Weights of a small transformer language model.
Architecture: rotary positions, no biases in attention or MLP, untied embeddings.
Training: a variant of Adam for these matrices, 139M tokens, 8472 steps.
MLP neurons of a small language model. Each row is named by its layer, matrix (gate and up: input weights) and neuron, and shows model dimensions 16-111. Each number is 500 + 40 x the weight over its row's rms, rounded and kept within 0 to 999. Numbers have three digits each. A neuron's up and down rows have the sign that makes its largest values positive.
Before each neuron's rows, "fires on" lists the tokens most often at its 100 highest values on Wikipedia text that the model never trained on. A number after a token or word is its count.

fires on: "av" 62, "ill" 16, "is" 5
L5.gate381:462531539468480477543497591465471557448524527445462480533462453503550505520505543460569519506484489484518515503432484542446514529440499518561486436469430513533567487590484513490488538572486492529559506537432498513538461566515510537510512540434493536638523510486450595479557466456468533429
L5.up381:560478527583461544527498493454492469441489463477518578567538521431526555451479487490398526513573488463439449510565456549510549480558458528432531504536535530455506504537467438586474448525491559555446532510517481462504553521528390502502474532549477528516531458449507508435506517549476500423

fires on: "il" 29, "fter" 15, "ad" 13, "om" 9, "ow" 8
L5.gate44:520552539499477481489459490523471469457488434452515541523523579545556423536515488511473562563452459487481517535512530533488427479502496426554484479541493554464568512476454459500498457526444490497494455473493559498542506516508442521505485501539492495466504484510516510451481463492477474461
L5.up44:492479472458493526540501529493504593462447479473499539494515522472503446498534506509533608527500493467496504507396584529523509479486503518487530490575466471534479539484514514472515452563515405520509488478457503497477494517520510550472497494518574531514524552479495514540508498474521491569

fires on: "." 76, "es" 7, "is" 6
L5.gate82:503496512440548495491545463458469465496510537526459446557448472428448524434475526514495593549509604524503459487480442485527390491554497509475434445489497486483534497419492524563522516482492460541537490507511485589510534526560480538472513454486532533491519528448493506467478518431499504534
L5.up82:440553553492517488491588541401520461578451596519510457463539486502541469505451484519466468465539508450477467497494484589550542537491535465472533492459519537486444510463499482483522484498385521477441478498554456512503580505564487527495522486483535544544530477521452411509492507512445483440

fires on: "ic" 38, "ul" 14, "il" 7, "re" 6, "ult" 6, "c" 5
L5.gate85:465473481495526562475551506510550511541506486537495468523496535466495407455516417472520507515508548453463522472505469523480509511448555526506534537538489468475432518533385498531517521495465537479516514522526527520509566520424450513504502508533544519460462473535468455549485464404466526474
L5.up85:542534468455451490460525532494458503489510542489513524472556523464505523503458489520509493512556456466483511485411501537552509531507465431547536468481536453437444440511570477505543460504553422476551497511516490555485528450470533512516513509543497544542489499467448542476526495584451528510

fires on: "ed" 11, "and" 10, "ad" 9, "ill" 8, ":" 8, "k" 8
L5.gate191:450502477502499375526592574519550516436464482516480486502446459489531576574547520470591562484542593427438514497470451532542459499474521530525460475545471455504502451540506438490521448485521468549469430492445505476504507489536490553495552464573434613562503431443532533494580521549459599513
L5.up191:442408554444460589458500464473483512500492497459559510493524454607548532564497465508412475530456533551542493484506445442595504494456498513482501481544560505417517514541473530435497541508455444481467531452491463437476466435530506513537565437554580555459533499534474533485474494496499541522

fires on: "et" 17, "ed" 14, "it" 14, "rit" 13, "ol" 7, "qu" 6
L5.gate233:528471466543487540524538512454458523442485516498571528506500505496501463526551509559511501466549474469527552482500579468492506428510505573483518466479536554501391519452489508499523508536508552504499589468493499505520529608560485488460520489535428481434467490426519455456503526517416499493
L5.up233:558584428505491488513533483532515489481532487558536521455600458503521483450578450516476481473509492448492470474469496515509459479454506461473454564466469526520561441522418498481457463471550494473515439494416485513479488560554540561572494526447465527484465549463482489436481519468458522496

fires on: "ed" 19, "er" 13, "f" 10, "ol" 9
L5.gate1:477453495503494532503574504485536519437500604447545466506551478459463503473468451495544472479525587456483513461507561443545574574516558536461480525498527536541532581429459569491517471491451515507495465478444442545519431487415518496476548521498537512464530441488501470556441502485554539527
L5.up1:435493529493485519504448563469517418560506524547512548472558535507519515481494505578445470455529501504484492480548512556430491492516444437517485541414404496518497535444537505469498466441501454466471544508523494500457526469498543554516489462495485535591560540463490548418480460603507502506

fires on: "y" 13, "es" 11, "ac" 11, "ier" 8, "um" 8
L5.gate435:408471504456470532504498503397489513497494519571567464524536508437488475443509492569501476451505496429518521551526448480459493520565588454525464506484487567542457472469497490568568496470513482470483523521505507500467524508440517487521494554504486519519554563568541459513518436503482482426
L5.up435:478501541533436437538484493505537491497537533566500519521539493521487570488527527532498505508497450490526541537497474549554406485505536457546524527543489531478457444534503427444487503556552531507468521505581429484508574510533522540512488486480542581489487513516505498529452517529470517514

fires on: "or" 60, "il" 16, "is" 14, "en" 6
L5.gate60:553539523561499467481449586470539445506445507491482438485499529511538485464533477565461473542528504481457519546494514478486479543463452467477421502439462530500501536506455516506517571497491442516520514552454508545480444510509506488548514575459544500457523497425542523485514536508457525459
L5.up60:491545455464496495461484475549465515439472495474457483537498400475490503482523482488548520502507529477454389519489535432463510562538534563588506444531553517477459507491488494492541503544466409528499478537527484518542550558422485523507480468559451554548510434550438474503455472544425432511

fires on: "us" 20, "e" 17, "s" 13, "et" 12, "es" 6
L5.gate221:531497475433506469496578436521578497561517559468458449489517436437442484443509450496567479504487542506529556483496462451423430476478484500503484456521532493570441535468491498532421490449505534456572452464554521534463528393410522508442470453476474513480397462485510469503480625495536521490
L5.up221:483529518531453490465502494521500444447481546466478507449444494464492530478516488575529454499519520466493469490478457521573526440425481539502492452455547510546440534483446559515542465504499497429523555509534434456490480479513558572575473426570512470510438511579609494490504481469584481501

fires on: "ie" 23, "o" 13, "ra" 12, "and" 11, "ad" 7, "z" 7
L5.gate436:505488516389509500482540564480457423479454495507534383473453429538563488483541491481456435495503472486534451547432591534494556465499516557476430446512485551459449563491492511572534505478549504525474526485558498425496581472461508475501595474510496511468412459519470472468481495506514540459
L5.up436:482506446434517488542474506481505456476428517426498476510487508550474508533554503496451498496448518505515516504453562583554547555502552526482501507490500526504525471445478513419387476480462437528519478506490474513449496489528540465505498561515405572409468510498480475509415489508523495552

fires on: "." 88, "im" 9
L5.gate281:503540462478450461594488499502488492511490567503527457521528453479504526558560517543517481479478512418487449512559485426496483501477507522518553541543531494476462522484461546433514563436397488501500436519507500458530489552539439498493474549518513553503563558542477476479520548469443465512
L5.up281:449486489440464498495561549452521558462456588518503518497494508549414518492521510465514545518561448484523500479513441500482490453526491491481539481477483573486436456458477489509537447504538546572444513469526484559545480494542483492460548516542508536490445468543472587587543508494522501531

fires on: "ed" 40, "–" 17, "ag" 13, "ut" 5, "ach" 4, "orn" 4
L5.gate345:543563542488499472581483548510494503470440518545449488514624431490565466537543453461525493539511545483549463481463510513435483486559550529495601549486473506484493507524513529529560535500486528520526531523512504531543520556477474544446579536560454469471444524511409418544568474504365523557
L5.up345:528497556516519463569554527491486598505561537515414496402537455502464510525515477522471493485503509473469539514421445514428540565484484608521547473512490455521558580558559529495501485514483483526516569518473482501422446512522549572539487483549476419503537525505547482482509472488540502562

fires on: "th" 19, "F" 15, "use" 14, " —" 13, "W" 6, "ity" 5
L5.gate303:517462500416528511542492595484476518468496516502478489565430485607518551597475478440610458448531475473539506504451566501488518526568517476493523473520513505469486459546440513504533579573444531521548550416515527538446499575452463511444551566481503515516520473516470460574499524502557547530
L5.up303:525545453533532444550541503523486532500476527494457429516470481514524562512486510518469360481510511461493578482542492531491518475499484467470548547493543402505537537531515524531491517508543487526522624454524470468556504535432491513529544493438505447438513494578546485473429548466509551481

fires on: " acc" 26, "ic" 15, "cc" 10, "02" 9, "ov" 8, "ec" 7
L5.gate277:483513525432563551445526574539510468474457513485474545456545516441539422487475452473474481511583520519492460546483470533531497387538485484493549508585550491487416597465490491523500564481484503537511535511384475488528430544534510545513574571467492534530363441490447543477499482439454515454
L5.up277:525465507469538531491496508513509606498457503470516566524514508525504472455496497488392457460483507533476513470534499520540502562524511440480585510460539468511558546511455487489531472502544468494585441538429527520523482594494459535561457472468542498524487495475540540482559496449527427516

fires on: "s" 21, "t" 19, "as" 13, "==" 12, "ib" 10
L5.gate223:487507506408435488606524441455467563523517554476466557519457500531487459500454453548551483450542444560483497527529529449469507484468523517427494563509472464433562506507476429473451496487521496523506483498472543482511478459504474434498470529517481488479524556521496495494536463536504539485
L5.up223:426497488530502451515523512520499500511608526532534423482503554431539536550546453484487492529502532440467413505480456426399479527527464509504455531494547490470517476544517486488530446569490502503542446503609545490475499549499460467439464492528532478476529523440460439512492501488477515530

fires on: "ly" 78, "t" 12, "ely" 4
L5.gate384:485506560539505507509530552527613509542507457475484455530459460503520460521537520467504546493449464509541489538489499503492443461426493523489524557533584525458549498485485555484477476491492466503583469550560471442436498475410530468494562508508557478475588477549484555469559517506410514507
L5.up384:414479501490535527546511503480514526470468497431453499516479537438516492486526519597464538575530542431461509464461444511573472466463473510532472476443445434503487510513508523501458490498472490503515470462456582420483490473521536577487456488554473474557540474547521556534517471502604585560

fires on: "le" 34, "ul" 14, "an" 9, "e" 5, "om" 5
L5.gate336:476525544495467558582545490482520544519483562456554470449570464397484511490516469482509467513519505422514485444454524480494547490550514520437622465553564505493533546445560509492483460570529458493521569515541471591493505417492493479489509484527474548467545461488526499513503468493499546483
L5.up336:499517537428508529428567509496502525484493448472471485507623582473556594460439478503496532452529542534516516484519473491524528454496507474476531525510400549452501470484423439503521451605546469470567470500510535573565544478472519494484436492493528492476423513483478479571488517582517463515

fires on: " l" 32, " |" 26, "el" 14, "les" 5
L5.gate142:511502467397520510564487482461528474554489536507426401503463476492576518503478468539523446449492515448521423457464559422566529550456499493374561574464518522507520523474489507501583519550479510509487517458510447541472541605449453509562514438534476477370545554478418449532484503543499514515
L5.up142:520543471489532471520504477541505483513473578521462480492533522536586551536464537445510527505526500524485475486482468480464509560523505470498499520574585565471525480511529502516478532576466420503506372440490499583548563485469516539523505477442505431467585526474528447457539498443486472429

fires on: "ss" 28, "ap" 12, "en" 11, "y" 10, "t" 6
L5.gate120:415463542541511494467479491471571500523537515520535505473470434517499502480527499456485521551484512544505502477522556541480498522406561504502482554510465472452486506546529499526523471472471468479497516539505493456471534531555558392526578556453507419552530450488508531500547474506495487534
L5.up120:444475531524527417535510472496502503521498504518477506516459472545491493483570494477467496493491550562562518530484447445523464522499436431538489474510518531532475486566511482550581447511469508488571507507513490534574452471482455474573568454477475427568530556460506471507472486532527493504

fires on: "r" 30, "-" 29, "e" 16, "or" 10
L5.gate342:453551514559442505477524410437485442472537536558512530438521524534514514520526534480526555541491547451545506513478547487493477414455450485465464506485563542406479535498487480551441471506507468498504497470409487531520511483458480436521487438572454539492530460586512482464498492481548512499
L5.up342:557567519506503537529483473510528512477444656461480464510473510501515447560508469566530469465476560539567452453511489486480479524471477597502463450472566481562457520563485503508535489490518437423516551510597440436466529511465542495506459415496491483478499441518468438492514553497482475569

fires on: "ec" 39, " th" 13, "ic" 12, "f" 10, "ave" 5, "et" 5
L5.gate220:510481510497551556450539519492492544530490546468470465544498487589476483526489458534568534469478514501598473463526458487498479435475483530549530434465574493520457611455486535535487547494511512437528489493441559505528454534519522428516506577476575521447469407561496459592529509449429512518
L5.up220:532532439491463461535513511576500536529422460456492492531445491521493529469504407472502533441465563514544493609518491440525555428530561543471409522542532546506448532535496478499560534529506470504478464518493476447453367474516492504549467529495494524489528495499507561562528495549503524507

fires on: "o" 34, "en" 30, "ig" 6, "re" 6, "r" 4
L5.gate300:435541486484562501399502533543450504463522544482508475505544476486514502505536495479467496488499472503578539518398520566472527530440453452438501422503495554466535533517558519526521487541557505387536497455522514500501460556478559507456435514500517534517532450492463476489527470572504570551
L5.up300:480420481547516458485462551491553531513493511553474507563438468531502543448526447487567452574472549517475510488466496462456454577476543377428506519445541507537478519584442524614563554504517465439520593466491504534485471483533547522505522470513499417543481480481436445464520543480564447557

fires on: "el" 29, "is" 18, "r" 17, "m" 14, "igh" 7, "u" 5
L5.gate33:450497530528525472479532544505501527411481559473519521472408463546451474463474428497473433456503496459495581587467513505493469552439571495478512459475498528482532476519466457424524514561544580466519457463494543480480509510543466562518444433508548555446480524492467563463419521502503499450
L5.up33:426525556483575500513501464495520566376525489482478452477425485494439540496496423533471471463542502492468558571486465473494447528495532459473474565483509528544558486444431451484519478518516539547465449508462484499431513493590536540550489480487530532518530517553505472469459491463437495465

fires on: "," 58, "." 21, ":" 14, ";" 7
L5.gate329:450452531537475535465528546535495488418529511485422538506520475529492539539504474546550527443532519463494530525518592452472468420480523433561516411603432507494466503492448526544546486544531489504480466541456498448495497528543442482509477535592428515505554472486493459535506525513553540535
L5.up329:468430508555589536519634556500427540420447467518503506549501563527505548509495478522585538477507487462489498474484586466447486435532514479534520407571544467478496522516467514522537543493450527481474523506484479484566556555500366471478514496570384584469546463441414485530495436498461515503

fires on: "id" 49, "iv" 17, "i" 16, "u" 7, "ent" 6
L5.gate41:447481618564493549438554532542586431514466472471491538399502459431459517506454467503442571521509551488510515551459512465495542507498518490500573522564565502452502506498550524594579458517502506492562509424469496555584485491482493501510433521573471539570456487463525480525485523472534521498
L5.up41:542509514457519486512540473538534496432554504544437542515466497468495540443429552499469488473472508473499492486508495537526571582506539523559552478585453488492456494535540469541538477504497511502498471498495559566523532469477459498562461582559561498522494571532554556565451466534427489512

fires on: "ing" 30, "st" 10, "n" 7, "97" 7
L5.gate98:507480589471485521513496504445511519558458566538485510443467526512524507589580531513483539584504478502499454582551550431481528545501464526619467494529547542497500456510526561529445523445498455517531502481438467459592478528507476499612560564505449510493506530521463531423478487512445558507
L5.up98:492410501594395470464557548541529506521479493500540522446457513506448495532522523507458570477493434460513549468515528551475436496414561528540501527531460466522504512458432512528545567493527471515563392492508445391492544536516564516495478512591440558538448503504541474513467463477491521492

fires on: "," 41, "s" 27, "ic" 8, "g" 5, "==" 4
L5.gate283:467512513515497480523522521517527633546559528468461495504513462449446527515488467493472454501400421491392519530526532542494424458445478525502477534528479470472574575515492567508468499423463506471475500535496517481547498523450429426564474478477443449427496458579486549502491459471459507471
L5.up283:491478503450526470474475517491460539521520534419509580511535489554534486502524567489526558497489435502448538534452558494453454517388468505503477536469527501482476487514432490486535540460527501550517509472523530552523494505499474472529455490430502469576502500484549449501455521436538485527

fires on: " per" 39, "al" 28, "er" 12, "ra" 4, "en" 4
L5.gate261:472443509494517562498535540485533477442472504510536577572492463474556486513512539453475500487509549486552468543564502499475370580496545519547438582551587512544492491481554543512485476537539545552470495554460453527492493469478491546504556566529476439470453481512496483496580573484548538499
L5.up261:520489445464520474552428489416462484558522523481522423505423510488536420523562518513431544478428480489500506464527471496508508465495528512454521504473468514570501488528503486545538558497521478469538551426501495550598443521449494517497569483473434555529472477451540548451487490424584539503

fires on: "is" 15, "e" 12, " Ge" 11, "res" 11, "red" 8
L5.gate205:467440462492456484475583415530546541438475535530465455470513529526454425576537454471494498547483524522563489529502518482524463533504516523479540450553586536552527517466473472529410518426485513455521567560502465421558547544422506437517513469487457532488516493532506498469515503452503490471
L5.up205:508444473488539479544484440514506544455502497480385476528487530480507517468525462533469451501530593505474446511584489469567576521569539479534543460541549489535522532477485426477438521441479482554514494557499490566525496536527435486508512451459543519494527505479454487420513471419518510463